From a checkpoint of a small transformer trained on Wikipedia.
Size: width 256, vocabulary 1024.
Architecture: no biases in attention or MLP, untied embeddings, attention and MLP in parallel.
Training: a variant of Muon for these matrices, 422M tokens, 6435 steps.
MLP neurons of a small language model. Each row is named by its layer, matrix (up: input weights; down: output weights) and neuron, and shows model dimensions 96-191. Each number is 128 + 24 x the weight over its row's rms, rounded and kept within 0 to 255. Numbers have three digits each.
After each neuron's rows, "fires after" lists the tokens most often just before its 100 highest values on Wikipedia text that the model never trained on. A number after a token or word is its count.

L2.up920:093134152095120103144123147112072108142125102120103110123149155132113114092161106082117147131142112147143127104120194136153108108187115114125188111113115092122145145140117110171142117137131147151135157141110108114172137159143133170128151101150106106146067149121080143120124135124117139130
L2.down920:158080126155107149140102088167141145105156145151124157142150126157114176107107108121128117142166097110127116183124130152162087159083123117128129108128129117115157093133142125098130101136140144128124116150120051129133078150125096133134140159144142134124123110137116090140136106103110057095
fires after: "ou" 20, "v" 17, "ir" 15, "s" 13, "ss" 10, " s" 6

L2.up64:150084090089106121138114133115119102140095115112099159155105153119100172081137127170132142120087123106127136200126140105101125146064093106128123105111144146156113089152099128146173174144120140106114158147098120142101158106111141109136148123148081107137124169144098161129126144167136129133
L2.down64:101116149127147151143219125120152135114156136172151134150186127090093134123146118129136133126152116144138115152107120116153147079153141153101147113143067113127143112163116134154107096141147101160094137148121132120131146141156150144124133085134131125138168112137152136075090122120124097154
fires after: " w" 33, " W" 21, "ew" 6, "W" 5, "v" 4

L2.up917:152115101128109140161143147110144112107111127161108130103094150144129092095120095116106142109142110137102155117100123096153145136148101164140149129129089106116104058158176118099182092130114084121127167134168147102109164115094147082139150079120123140141187151162132147122085121068132143140
L2.down917:070126158108111151074159079148154139107138127107121127103137104105129171132136167149132108142086138125141130091141094127138101159122148101114113162133115117122132148118138159121105126159115149110144140130108129115128096143139147100184129159113167118117097104120118096106119147127127148129
fires after: "a" 22, "i" 12, " Le" 9, "e" 6, "ick" 5, "ik" 4

L2.up87:157117112144146106112142133146125187162136162164119121125108094096187150163092087120122129140167128059157157120138128157155113115143142154145139086153123141091127146105115137128178129089111115120140147124173103124054164128110109140103137130149134099124147137154093140146105134119117107117
L2.down87:182153098124106164155167077123147133129140119143110135149115093099122102134125116190184122153131125118104110150121101095130124126115160133137147140133146099131128125125148127130087135111147122153080112113106136123100113135175144153160114145104148096109136132151110126144133123127140147168
fires after: " con" 19, " ab" 15, " sc" 11, " re" 10, " att" 9, " sub" 7

L2.up334:157123157127125092112093135122120130134147142158127097161134094154115131126103145136109146130127142124145156180121132154167151111110116074099139106124121152174096126158106121118178122126149151126125129113126118127127121167136106119087180160144118127131106126103161116109164126157144081117
L2.down334:066155125144105083137123163122158129111127133101133152104133143102115129095129109058142113137084119157154122104150161119164086121130116147132133143142115106105136146119162135148144176133140134105117148151113137101160124099108156099122126119138116156104112131121105118141100138151142150164
fires after: " b" 19, " c" 13, " t" 11, " m" 11, " A" 6, " d" 6

L2.up597:098109130127098136149114109101143141134133135101140174121132133122148136111108155113104152118077159119108127139161124114080056152116106135160096116138108080152155129134140163161137119134149122092160070101120087113098152149155140153147163104111174134126168133134094092121121186119169134095
L2.down597:173141136077115121114160174118119154124151114108139101126103178141151119142148122173100126111129125146158135126128152116160111122114175125099121161122115149130117093137125122132110149158127114173150170145147142105147111096112127154110091133143119165126121059121126114110189109111120130086
fires after: " m" 28, "ar" 18, " loc" 13, " M" 13, "ver" 8, " Car" 5

L6.up14:116090147130129164112121106074138152138103160152111160133085108150113099144100137103119169114061113172091123115171121099117107129122112152134109126101152156124149109134129125074154090118149116106117111142162112114102114136071122139104178092151138137151164141132157130153146150130126088129
L6.down14:125124138108132127121086139133117192113121115139124151156126146097174087163121150116126105121153162136141135109159135151141113142169098079105159124098137140140120132148105145166095142099112162123121127126157149125169135123158168123137104147161099086140159092155145113133171151081120095098
fires after: "," 64, "1" 24, " m" 4

L2.up444:095126135083148136151148166153083112151137142127148112098145137160117133132106106159137145148099177184145127125135141139108125114106123094194131131147142086100166127077128102118112146152133128118130105127130099105173118094130127170138137117102142135172125143117072096121166143143177091129
L2.down444:125152144148117186082142134147170104107117099176150146165147111134144109120124114091139133119151118098111141143071137072083135101130114088165143118141121119128104126148112119154132108077112137112115136137120149180137156106081120076109112120144131153102129170149136150179117158124118121107
fires after: " s" 36, " wh" 27, " N" 15, "qu" 11, " n" 8

L2.up97:155114137139114139122118125083099154177127139138142119133102067110122162122115135142138140133128130115144153135075133118133099112153133102137135153098151098096112153137125079139115125143157158129127201138116126130114101170126154087116152166125095099136079138128141105108110133103114090140
L2.down97:110100079114167170124081121134131142110135120155105119147139101134129157123097135149096108094127143175166093091172094150161147152133107132120125109155100155118119107153119117121158065143109133124092168121162122117112121117101104088159125125130142112119074128128131095159181130110125131137
fires after: " Th" 18, " E" 15, " R" 6, "ad" 6, " G" 5, " H" 5

L2.up476:167121125109109092113136125108115075164137143115148087099123117111118105145108112121156120155152178123121105146109140102165141123118136160103164159172095132096163120146140155136117087144128109129079139189076092116120125133123120116162140168121165152114109187135125118120102113114157128157
L2.down476:118154119158104120129107141118100109099157156107109059112103149138135101127119097108119115130132134166106155124109122116112066163133134111153123159142106140170142123118135141090122118087145162127114125098155146115158163087135095076101130175109089130175157091129138159139164099095115140109
fires after: " p" 38, "r" 9, "im" 8, " S" 5, " d" 5, "t" 5

L6.up779:119147117093144149129078144116144136146106123107074182105098101125102141087158115160084143127102122143140132173131126086130113158119116128092140085140104125148157085199159168133073150127162111109116133104144108116145143168156098114171159097145128119122121130119128093136094125113146119116
L6.down779:154178156115140100156123085163093133125158126085099133121142135121107122102141146115149088120142074109099129144150168128127129161147109109162146145126138097137123108143132099146132117132120093142180149117148121109092097140084143148113126155148117075133134135102140136123135134135176114144
fires after: " m" 23, " M" 19, " s" 9, "em" 5, " c" 5

L2.up130:114118136110106189144119152148136132153112151172110126141114083095118145100149133115123144135129150105101142151068156148129166102161142135113149102122147133121144115106117118102160142121111140133129126133098134157120117162183118118131136116117134118114125121128146062136113140149189117128
L2.down130:144154156120120128129120164183153151130095141094143146107147111117151109114084130138115098152142083179119112136091127157146106123125131111118170129127164115084099132079082108152112152159135123135110113152156198127119149120074116125125144108106146109165131125108120136085128097146162061118
fires after: "g" 22, " ag" 20, " reg" 13, "ag" 13, " G" 11, " g" 10

L2.up948:117100135141151142133117135092132124159139119099136147118131134128121127147074160142135130127128098123147122172140071143123089141144123118132116140156134144153092123129104124164079097137087138146113144094136107134126151127103120080134123157135123137147129157097112124135109108169125174148
L2.down948:131170126129114146130150101149134089149088127121148103137139150115147144143134115153114104107148127144114174103092133146105103120057100115140162147074131121123087091146125150086144096111142067077147160103161132110114169143092133080130130081121150148116089096124143123091108129121144134134
fires after: " B" 29, " w" 16, " W" 15, "-" 6, " \"" 6, " (" 4

L2.up405:099146089134150111117172075136177112142118142146126129103141160158168096096102151077163097115142111125112152116133185152099115137169127148143151095102140077103098152123141068141147142099129078131157123125130096080147087174122122133157158109160151142139131154171080128116094127120130137123
L2.down405:124151122152160172089127158090127077133129092145144190136129101155116140147104169151169136140142076160140132129125171136108124155108139102085108131190119104171158112146122069118130131125138095157150117101124155112129153119150115122098161108121161168106124116138125144104140107155113142128
fires after: "ie" 28, "v" 12, "-" 9, " e" 7, "1" 5

L2.up1022:120162107115131137129158118103125125148141142108140102124124116112123134104104160154152152138081139110135125165107105127148156120160126178155138119107107139163125106130158112135117097155137139145106174142134154108127160181110144095131127102138079108111130174170108140156086148128121094114
L2.down1022:149147146115157097137171088155122151135125129132132114123143106156143100186134138091121123075149110214109131136161151145135135094156130115125119118134087135138151124114133120136146137120096177159120125135161120109141134123115077133157112145156160146155106149106170110111134103125142146113
fires after: " re" 22, " Re" 18, " e" 11, "v" 10, "re" 6, " pr" 6

L6.up489:145114171113123120092108102100161128137119108104100126152138104117094144168102160129124161102167103144139124112099154157124117103122123099145097130085116094151155131126135099106120153123096134090138095129116119113145105139118153125149127155121108115126124102137083101141155121094102154108
L6.down489:141140124108164091144086124124116081163143141094129149152100160123151141100125089094163140135159142115127095119132089134112099141148172165136150140166118107139118134104128144086138107166119124119127153160140122106144138163117115110122145148142097156138110132106116179166111122142091106118
fires after: " |" 47, " D" 13, "\n" 8, "d" 4

L6.up267:133139134161122062149144098140135111082118135092113159123134145103151131141129107087158131157134128149109139102136116083126108100161123121121174146149133136110145127125127130165118127153123124111121053154147110119176135144106124123139089094123122152183126096133136139124121183122139146128
L6.down267:115140162114122099161133103118147146129153093180157103108175075108149135126119076121109135134124086129129151124152114107139107123144101132138131203150118118129129126163183110148139120182167132116132120123164081174137135107100127097099138126133145104121121098096141123120111113097136091129
fires after: "u" 21, "i" 9, "c" 9, "a" 6, "y" 6

L2.up450:101123148120165132102130199086067089117110139140118081121150134146087124113121115137154159117169126183138148115157129123171120145095117095108107094140153125125136125100119150124152135183147164123153121146113142161147153151106139078166158119132101118136134154117146090123119120163135075151
L2.down450:121131107165120155110135123148125141125101104168078102107108154118116165124116108111114085099148122110123138085149148117146084129143120163105145145128105159136153158102145154109143169064172144125134136125112114104113120109112158149174135142111080105152113118148135077128102150128159146144
fires after: " S" 31, " s" 21, " st" 8, " an" 7, " A" 5

L6.up487:118109118132134115091141120167111125107121104142128118161136130136119107115147191127146102113152157156122110142085117100127143121104137166132154125121137097132150131130109095100108135120101109127118144135160115133130068121139141127178164143149143134126096157110158129110101156145140120096
L6.down487:091113102175079179156167153160116107118119150130109138109131099097138142151130164153122160164112117092109132081171150102114098119117172086102125129131136130132118101121122129159102076111118111120138138100134084150122129142100108141126131129097094095057149107129114090122134121172057136109
fires after: " he" 19, "e" 10, " M" 9, " and" 8, " He" 6, "he" 5

L6.up732:118099098105130166106151079092095155128137094170138140124160102108141123133133118106095141118074165126132153118159155120104142147168093098188085113114153177145088093105146106088132152138124130136101116151130159150125144117089125107155160126156091107160136119164126090139129135140075135162
L6.down732:165154113142146122148123130152114119120118136093114110124106115110104105148103163110128104188115123189170129148119079152130174123108060126096149147141056138105159127090105148164164133103077128139141114075133087094109107103193162088148148147115161141153125139126129100114132117133130132131
fires after: "re" 21, " R" 12, "e" 11, "o" 7, " be" 7, "ue" 6

L2.up659:118133119123119115125125139127102184133081121109177120113155115149114139160110171117131139129109135136135171160121117143131138098114086158191131144118150110168134133159133112123076105126109108106110143117111121123141156106156133108157096099116112143104110152170136133179120159116150130144
L2.down659:125145141145160110116122108117080142076169164116139096081083130104151117084143130090133124112159159136110125148151123148145178125144161107168135110097157119099133144119141137137115145115140115129154112113079112136161107136162128095130091117125130161134136090123141114117152126096108158131
fires after: " D" 32, "th" 13, " p" 10, " P" 7, " h" 7, " pr" 5

L6.up624:102138117137133143141086145144136129156103171113107120082095111140117116158154166148162175147109113163148137149151152140136104145149143171127159098140101132104095173128133131132087085129088127093136122122099086128132138129122180153141109195139135148141128159149098104179152092125091140149
L6.down624:098158118117071149105091144137138084147148155137107120123119085088116129142124150138173151089084086136124146164164129091126147109160100113171105121111157116182121156095099133127123121110125110124156125155115153075149106045132140133115152100118167118157120134110133121097138115160149145102
fires after: "-" 36, "\n\n" 9, " \"" 8, " (" 7, "C" 5, "===" 4

L2.up237:158126089105122121134155177093146149125130163124145128132128145117140149116099089121121102073123134116126112147132108107117112126148127139176124098111154086108124114119106147152119161096109148094106126117096096104124105147164127159144147102141136148129128167163136113112117154068138140146
L2.down237:138105150179143171121081114120138121073126104110165145111132120161129058112161180115083116156102144087161124133155146137171089119128152103149118122127107129105131116109146107127101101119152177152131124128135126151166157072155123102113100144149138099127114151113135138160144115115076126121
fires after: " M" 50, " m" 45, "M" 4

L2.up858:140105111112085123110111094148142082136109130138103126096157145113098104094103137123089130187126117115107154130179104107119097092143119111140134116149120174121101152088127161128134107137172128119130117145106142131123133110151144121187145123130142098139153144123162120131098129190092113132
L2.down858:102141145142120138126125137113137183152092087109141120065126162081120150121191108128116128113160129123117087137134191119125119083144144130091131089147151130152143168170124119140127051113121122100113132113120158180110142131152139121127151143126137138131129128141118152119145082151110177121
fires after: " J" 37, " A" 24, "A" 7, " Q" 7, "J" 6

L2.up878:117126091133127140157147082128178176122130117152090079110146114154146134114146143132133137096140081123122109152118131154114071132139131111154159127125082132145147119120162138150140130123099097105141161100135138143130128182143171125139107125107118154133107128120126114129097132117167142109
L2.down878:118136119153098123145150154128122095104110117137137150116157137119163151144103143131087122147106120097118114162110123094126148132144141125144123151088112136123136129130094144130175159082137163097145118148114145146172137113098141082133148161183170116102161132080116100136135086103092145108
fires after: "-" 18, " f" 12, "/" 9, " se" 8, "6" 6

L2.up731:158136094132126149138162104112137103120129120111114100149150098107123122126133141167090163086149166140138121098160106163123107088170111155119120165151126084113124127173152137067103101129119121129141131123178169086100104138106150130131146135133105147137074142165107132130133148092104114154
L2.down731:106132117145137104117165095146106107116110142166123132187145129167133136097158117154128108116105106142114165126096113146093122152102068136110110091143111113159117148138122122119147099142165117125152126152124120093090155132136115123165162124112122135162122157083140183148076090136145104148
fires after: "ill" 20, " |" 13, "ot" 8, " elect" 8, "fer" 7, "th" 7

L6.up486:103103140150143174150119189128129083124147156108145102114102098143172144138112113129063122122099164108131152156119138103128119097104143110163137097118136095127096143117147134102143088121176166134089136103112098145145120140147090172129122119148167123132123119103118128107153159117158123126
L6.down486:133099153086123148137124114127159168147112120143124139127094124114147164148134153085123126150091086132123146123140141104145048103153148143136133119101161054137141084110144127146141115105113111160157115162134122121119137147140157117163165120117160106110096133150114102129144146107127145129
fires after: "re" 17, " s" 11, " n" 11, " an" 10, "\n" 9, "ot" 8

L2.up399:125099146084148150141189122127094088162101157159116084114132091186148109136154112127088090135170145167141117158139166108159113111152132120128126149124164116159113128100160111087142131113110169074096132151114136132109113145124098094135137157100139166161139109129127147169134120182166101111
L2.down399:070188112131132091127121085108124177159102138115118145135119121130115113116109138120165123139118100142099090131113123125151130130130144124065125088156119073136134163139091147092184119114139127152161145125106132107137144086096115157120140122129122112170140183114119149150113125120110140129
fires after: "ograp" 20, " pl" 12, " ch" 8, " b" 6, "op" 5, "erson" 4

L6.up750:153160119147112099139142153131114136133085112108138147101159143105150101079131112148112088128102119124155134167115139139168139103105124125147146143133151087149115099128144110144141150119115141086088116085088130198162147130098136159140144158099105135123112114148121135111135164165138114115
L6.down750:119105144129100169128129147141102155110141127113138140166144148115130142115100131131132063181153114122087182154108105083152046137120127137112088132145120115100077148145140109128131141129150165126123147143139175153120094149150165170167132145124127160120120156146139111092129120143168095102
fires after: " f" 20, " s" 14, " a" 7, "al" 6, "v" 5

L6.up971:174111092135119113140108133139141128115137165169111136129127138119162119134175127138132128118158108112144129156109152129096133081175122126136149115146110166139109109122114156107177093099112134105115121104118137138130168148123105145107126098160114148116132095097128153133124127106129116126
L6.down971:155123120119156108123150064113125156154153092124128158115133113153072130146145127113141151069127118122105135141110151117134110112083127095149146136141150137137128142086130163133088123154168179115107101112114077133133114109173107124184127149148116125095162116115126143101158156100122098130
fires after: "ac" 15, " pro" 14, "b" 10, "ab" 9, "ons" 7, "ib" 6

L6.up878:150148120111101135132093149150123102109181137162136166111141070141101111074140131124121127141138147151115124116134139110087159134080118112140095115143162088104124090128173120127104116161103115106113108156176117152120144152182130132124111131106126111139138133136117105171117131117118109129
L6.down878:124094126108108156152087160099128125135094154109136095175107146126110097104141138125165105136157108136153158148136121153122127135130131133186110171125144181151114129120136107129160140147137109141129106099100134122118092126119107106100093182086126154133097133135123125141160147125117126102
fires after: "." 19, " N" 12, " n" 8, " I" 6, "o" 5, "a" 5

L2.up747:140130101137137141164088121114134168151117167162103106168094131100166100103122104125117133132096109131116105118138155151153077160146105113152108118111154107141155133150168132139117112118162133078126101116133131139145099130186152100119122115149140114078123133127123134113129140131135116130
L2.down747:126123100160161103132164159120102101136131118123119139130157142120121146116112110126089104152158162123092137146091096103114150132125118139112133144085130090132111103138083146154120143136143125144146151168119136118141120148095119090086106108165135097132113116134114126097085181130140173135
fires after: " m" 48, "on" 14, " M" 9, " c" 9, "ak" 7, "an" 4

L2.up427:133111130113149164161127115113157147089106129142122144144129112120093124171179102116143181109140088130140114121152097102128095139121119111150156118120130108150121145119135072093126115122103119112154113146145160116115137150134124151093090134074076139126113113132114107112102161138119104127
L2.down427:146152152152125128119153160123142141087135111160107173125157099091163117135116112137056119121150114133140132154163104138108165143133095152150122136138095118151146153142131114136127127175131170153115094102127093151107123199138129161133152139104103195163132133132129150139098108091152121094
fires after: " t" 18, "ent" 11, " T" 10, "ot" 9, "t" 8

L2.up18:153182177117127111129112137155125157132137145131135134149080132124108122144118089122087138111146179120129115139153158112146084114141144177095124143123123087117105131113174097122165149173165126099067132120070123140122114101113108123107115162129129129131136163143089135120156148125107162144
L2.down18:080096120169149109130117145096129104150095088129153150108156127131155144088137133130148156142132114151139137153163118095157150103109065106125134116116145141067105135147072104122101138128075162145134115167116118148131169125135162136136130163165132139163149118138101099105134159103126111113
fires after: "v" 41, "erv" 10, "ov" 7, "z" 6

L6.up716:143107078145158129129125132099111107140110121150124146127130135165132109159126112093154125129125067131151150126150138123140166126146102095130130109097106171091144119129136144166101155144128136154126116099148109097136154143113150138122131083170097107150120145155129111122117126136113143142
L6.down716:108108139176137154192114113125152127106086147119123110124184148131100136117128114187111133128093134122146160148131166108118170119161150146130090134116127117098065118124135141127134118136112144122086110194120158128143130134117072138153149139073156152146088118106108172128133129110175106136
fires after: " |" 55, "\n" 12, "|" 9, "f" 4

L2.up816:109067156138131130105155118117105099132139135131137109137107113132106147046139096127127134128110143127133160167130157143143142138120084148134101116115150120136111141130112123148091133153152164148125122120183102115070140140135112100143129121138121140133125163122109141107132163110144116124
L2.down816:136128143125095157162128140151147183121089121147140110107137155137146104101096106110122120153159139109147150094154125105102157143183134100115136138143098154115146147158153132134086109141118141150113121143081138095146144116132119119130149119103159107128162100113088124117167133160134128152
fires after: " w" 17, " W" 16, " th" 12, "w" 9, " sc" 7, "-" 7

L6.up39:147095115135099127149124146134182077096114127136115142141130104110172120110135121109121133170098128123155121139137147140147112134141152149157119124137127111091092089131152142147098124103119110105130142137076120129098110126147122143102152133136134137134130101143078104113172161074123127112
L6.down39:168138126094114163132131118135130138110121108163119089153190155122130153179132132156143113169145113109114122109135147122103138149064128125125117143093118144119193118177103133139117151196111107162115141126122133121116114104135133128106143163103132142055129133093148110112118128136113105132
fires after: " K" 20, "ar" 8, "k" 6, " M" 6, " k" 5, " N" 5

L6.up461:125124094114139106092084145110131146159117167132123163091094088173078132149128104120140122143148146121149096113142114150148157110140174159098104122096139145110104106154144098140154115189138123105127105091134137103130112120115129077161115156119102175132084093093092146131137142095117072092
L6.down461:133143116123137125150089083109129164126163191118123146139092120125117070136076102093148130141151098100122096112135181149131152118110133099098138133142116136168116120124151138088086100141159169097139159076114108144114127123186102116136142126157150129097083143139102177136100155150150096110
fires after: " United" 12, "S" 10, "x" 10, "ans" 9, "orn" 8, "g" 5

L2.up79:120140116138163149089134122133148111107138117157122107093109117164144096101150120128131120127139127146126081092103124128158129160102108098135123130161116168173097083143145085143142106130118123120171151160151140113134166170131126112142128097137110114156118158160137123093104112121141128128
L2.down79:087172109109131090108114113156139138160123127080132188144110160065154170102095138139127116139140141092166142112169137118089048111134129124079120177117110125087098144129137193125095156103137108178133117134121161126151174076159173160119110134092150145136141112105149081130141111150156100124
fires after: "o" 16, "re" 14, "e" 14, "u" 9, "n" 6, "z" 5

L2.up949:149132126103121122111091146088129157106113091147144101168124139117154176120132168087107097114123123138083096124130130118138123166098106122140115124148094136159104134119107065111096149122120147133131113117149146178150143117155108142123120132132142118095137119137103076137175156113153111145
L2.down949:136118158161137122161176153119168129109100131083096101154131137147118141111140130116145158177119136055156101118092069132127145140160144116159140130110151121104178129159086141131101110158151106121094193149119135131074179123106138115139140104161097135134157099129130135143097109129117144143
fires after: " G" 43, " g" 23, "G" 6, "iv" 5

L2.up897:170130119147109073139153116098127101167150149152152081091078145129161129110151134113145139142126092123084124166122137191153122135148110148105127147126151161081119158140178097160126139162133146124101136152112130104156114107114086124107115119114093114125078161118121129133094109123190115127
L2.down897:168053139127115125151110141119104133170150156091136095133120114117126120125141136116107151095116144101141100136149119072147120135133114100167090121114111117074124126128144172161172089105106103183112152133128153164099145082167129141127110177153160145166151092116149137134111149098109128143
fires after: " e" 15, "os" 13, "v" 9, "." 9, " h" 9, "opul" 7

L6.up501:124138130108159120077132118109165117112076100145117121130117086131110138130092102143062105160096190129144122080161146104135100119083076134128109127133153152125132109153194118144143098151119140112081199153123147109071126105143127102126117124107105117131163131134132140127122113129165130143
L6.down501:092078112118166113147156104123070087128126108114165142134116118132128178149132173122161145120132123163110121139137172125111131162158107141135098112129117091118133162117104100118143113127135139121147099121134129131102121145136098147120188115110120101141150152109100119101145124136101141111
fires after: " M" 19, "m" 10, " c" 8, " m" 7, " C" 6

L2.up722:144137093088110161155136122095126102127138150123106124165101146119078172135149146134106156090150152132098153162159123077128088125118146123110157130128130141151157119108114159099146163118151095104137160126131135109121120089100153141122139144133146120172146142131118143113134155141143123104
L2.down722:163124109170118134119134107172121125125121101110121129112134134111134126097137109156149106169173136130154144169108141123093113136115066105100111126081136135104106122129160087159128111100106109200124100133099103111127124115104145133125159129130116189133155166124142120099098116134147127156
fires after: "u" 64, " bu" 16, "ad" 7, "au" 4

L6.up163:141154125111108127151139115106099106099128139143100182148133111181131153154126162073154112157139149098135108115136106105170163099146123122169155097107126164138108119167115170126142098123115127138090138137107122115167131154066111155145116119127124147125122123135127140140150103178144101120
L6.down163:076126095093122123168155147120158106112123139139136098093080135141117136122154051161093137141145127128116153138139115167080133163121118144172084117157137138155100134141164143164135114137167153094143161120112125160128161121087130145122169146160118130123143129148127162110148098105118074108
fires after: " D" 15, " d" 15, " out" 7, "ard" 5, "t" 5, "st" 5

L2.up875:139089158125104158165120118067145125136147129158158145160114145146163132147141109134142103139099149142157110132168148166111093161166128128166098098110144082134104147136139169172110114126134120152111120110127121083139142125128105116125096139140153172120125149135158107121144091135090146109
L2.down875:134133126098113135152109163164157122094174125086134125122097130114130143133139145107115111111155150138105108173154095124163097137151118113170133141130109142153145116127156096141115120126153124152107122126122138143098119101152117146156149116117154080134150111154128115077120105135112126135
fires after: " M" 95

L6.up101:140141111124157059159095105111108136138086141115095132126142079127163128122110093131116122134091159143165111144143132161151044152143164122154131149127091132137125105155101097128152122111152146144116120167143199111104128168144168143119132105107164172135153168147142129134172098125083135132
L6.down101:125120155105127110117136106091186137138136097127149126089095178130128111119145134089138147118191143110120133133125082129143129086089151143163137113114129162133136133116119115147106145112100163127120124165127121155098100122096134148156133176113138137157129172098128171155141170113112120093
fires after: " sub" 15, "c" 15, " B" 14, " Sc" 7, " in" 6

L6.up140:115149134120120115165123092141139093163126144186132121126115118152124121082167131092146123120128126110125150098115133097130114155140131117108171124104121101088117136098100130104110151136082155104106097117151141070108133116139132124122109168096108093195119100126145104111109143102113124126
L6.down140:116094122140148123137159137154126113092135111122101137111142142141115130140132157145157082156069133114098132128156128110166098126132152111117129166146134128130134125150122158124131120119122054122146175114126122101075133154180135123136122156138135116100141126114123116136102135130118152145
fires after: " E" 24, "ly" 13, "y" 11, " G" 8, "al" 5

L2.up873:174118152134106119065086135115141184139121114158160124100098148094154114136134127137138103119145069113120146117131124219131138110158149162105109106157115103130119096116097131148153137113098130124105159129145117143094118158151110078131156160151190115107194157161126140124104087115148165141
L2.down873:106083135142121124111111107160089126099105097141124108125146105173148117147145128139096154143100104193123087135109104065139146128138103077123136117099148156133117119127140137163100136122112163117120146107120127123116087105096129123127144123133107118152149154098150174127120130122122159082
fires after: " ab" 39, "ib" 14, "ab" 12, "il" 11, "b" 10, " al" 6

L2.up261:133089101175148122116115160167147118094128144156120162118112122118110110075105154133122142142113104125075146104081153131135114113129117149125161089151163132119101127108111110156126109079130118147120143131143161153094158146090106108157129155165128102152135127185069144108102185111161127139
L2.down261:134161180149141120144150124109096129120153144152125129141118143114123124124113107118118152148172106152153133126181148130131146172113142168108148162150091125120137156132143089113138089145111090122129157069108171092141135116158159119085108121124138117138094100087118097124151115112086141123
fires after: "il" 17, "f" 11, "an" 10, "ro" 10, "ar" 8, "al" 5

L2.up271:121124095124133100153112175117124158166122154119151116124166087115145122097159157138115153156097155108096154172128142161141140090114084127156142111104126114125167177152126084153152105136122103115125137099148116140111130100122145108120113101118146093156164142102124090147137115102140119150
L2.down271:086120105096083119134131131177131109163097159153134116124138088167121123090105132128125140155139141099124144111113134129165132125086131140144138126162135145164115101108135143130154107136124116142105135171151114097127128081141145109124130119180150127116165128157154142137092107108162106168
fires after: "ad" 22, "om" 11, "oc" 11, "°" 5, " se" 5, " H" 5

L6.up453:112179139115144138156124129153114073152102149122135122124100088130114087111138145100117151135137106157154129122120142162138120112140131168173169149114115118129137084146147113118089105139115100155110110151121081143108132148139123099128164110107098126167120115127154130112131153158076140112
L6.down453:143123145135126161132154112139107128105109119125136138144171116081121110145152162124147072163127148108122107126119152111133111157089128145124141191094099158155138112074165135124120155091143119167074116139113104122131114112146189134123128122154119113106090089141149153132151133112150164128
fires after: " E" 23, " be" 10, " I" 10, " Ch" 10, " R" 8, " e" 6

L6.up375:141143137126149112121103163106110106123120114135084157118118106090116115126090141146112151146120148136147136108166153163181152109145138148123170143114110156102170126161160094098142121135117147110138123104105137110084138122144162175127145091124161144129163119105146114108130083094124126130
L6.down375:104183108140076184090143137140120141088085111097118129127190134134123145167095108142126179119090107065128138154097120140163141148116112108118122093142120135115143164106087163133146128104120132168148123113141159111131121097172161114098127167119128126149086119097139159143180153140118176131
fires after: "I" 19, "A" 18, "O" 14, "N" 7, "U" 7, "E" 7

L2.up134:130103113133090109096159141076159110138172150116152120152134127130102140135155151104149116153110119089114144140185161125143122133097108110152113123133165130169111139096141115145108128122109076123113123086168159152096170111119130141123126144083122154132124125139111179106154137125107170124
L2.down134:125145147139084140120102097142085121116073136115082128109148145133147105113122163123156118168114162081105125075154122117120142155136158164111134150116132165092127127114103150149159112104110149111103129130145119173142127096121167101093161107148107129139166125147115097129104113124132147131
fires after: ":" 23, " (" 14, " " 13, "-" 7, "5" 7, "′" 6

L2.up645:143127119194091175157126092094141108151126142151111081158107130107137142154115127140117169113120114135122149141145097112139174107150093190169127148117099096136114165135133120117159133138122075117115129117125156095075174097124156117145102159116142112155141157169120114174138121131158156162
L2.down645:108116117138143134095121112092127106117126090114125133097155170137114082143122176125129092135171143121118155100139140121153100153134113152114088113106117106149098093137140140108130166108103163148151163134093116108106091131172114132102188166149113112166098134120141101131145127138149104153
fires after: "ot" 22, "ill" 19, "in" 6, "rom" 5, "am" 5, "iss" 5

L2.up372:145136155138151084167151107132087134142119123159123163135127134122076127153090150141107179150140076126147132123132142092149147159108115134100112107189135138134138126141109125148100172125119083177103101142172125152083131172164138164135110081113157140144129103137125146097102127106121150156
L2.down372:115149123170144145112103158156134131157062112115121134132120124064134156138099151126088096110136174116113114140121163115111123123101132121088119116153145107103115133117178125120157163071152143132121117134106141145133161118107118119133122142123141068126118171119127087105076132153118119148
fires after: "-" 45, "2" 8, " |" 7, "\n\n" 6, "|" 6, " /" 5

L2.up633:107145137180151095101105147109153124142140161172122114156119117088151077126093099143121095159140148117160132118138140108151113110154125135111120121173162147141139076123095116130109142139143126126149133141114156117120139148149127151144148156117169139148106112102129146092142120107043086105
L2.down633:120125126134151127147130105125159163056076164130130144161095157074069103089150186115116138104116114100130100115122166155103150120136131056131088132134187150122139169165154168149135144141143122155100170157117121140126095139123120114137091102137150121114133143122118101133106133120146155131
fires after: " J" 26, " tr" 18, " l" 9, " Tr" 7, "J" 6, "r" 5

L2.up9:116120130132091120129113142116127145141154122138165095138117134126081157137131169139133127161120131135108128106111178131111132110100084075138122086132161079129158125107115133130115105155145132167132136135120084144171120154117135127135117161119162152129135098154089150108124166147162119104
L2.down9:170153161158109121147084143128064070135125093087113095118167114173167131103119096116097181096160112148128099149143122169145126121120125091169163113178158130152114134075067132134144123149059153134121082122123129147116135121127143104125127141151114133144130110108116134085126099140124143103
fires after: " d" 46, "ar" 25, "al" 6, "n" 5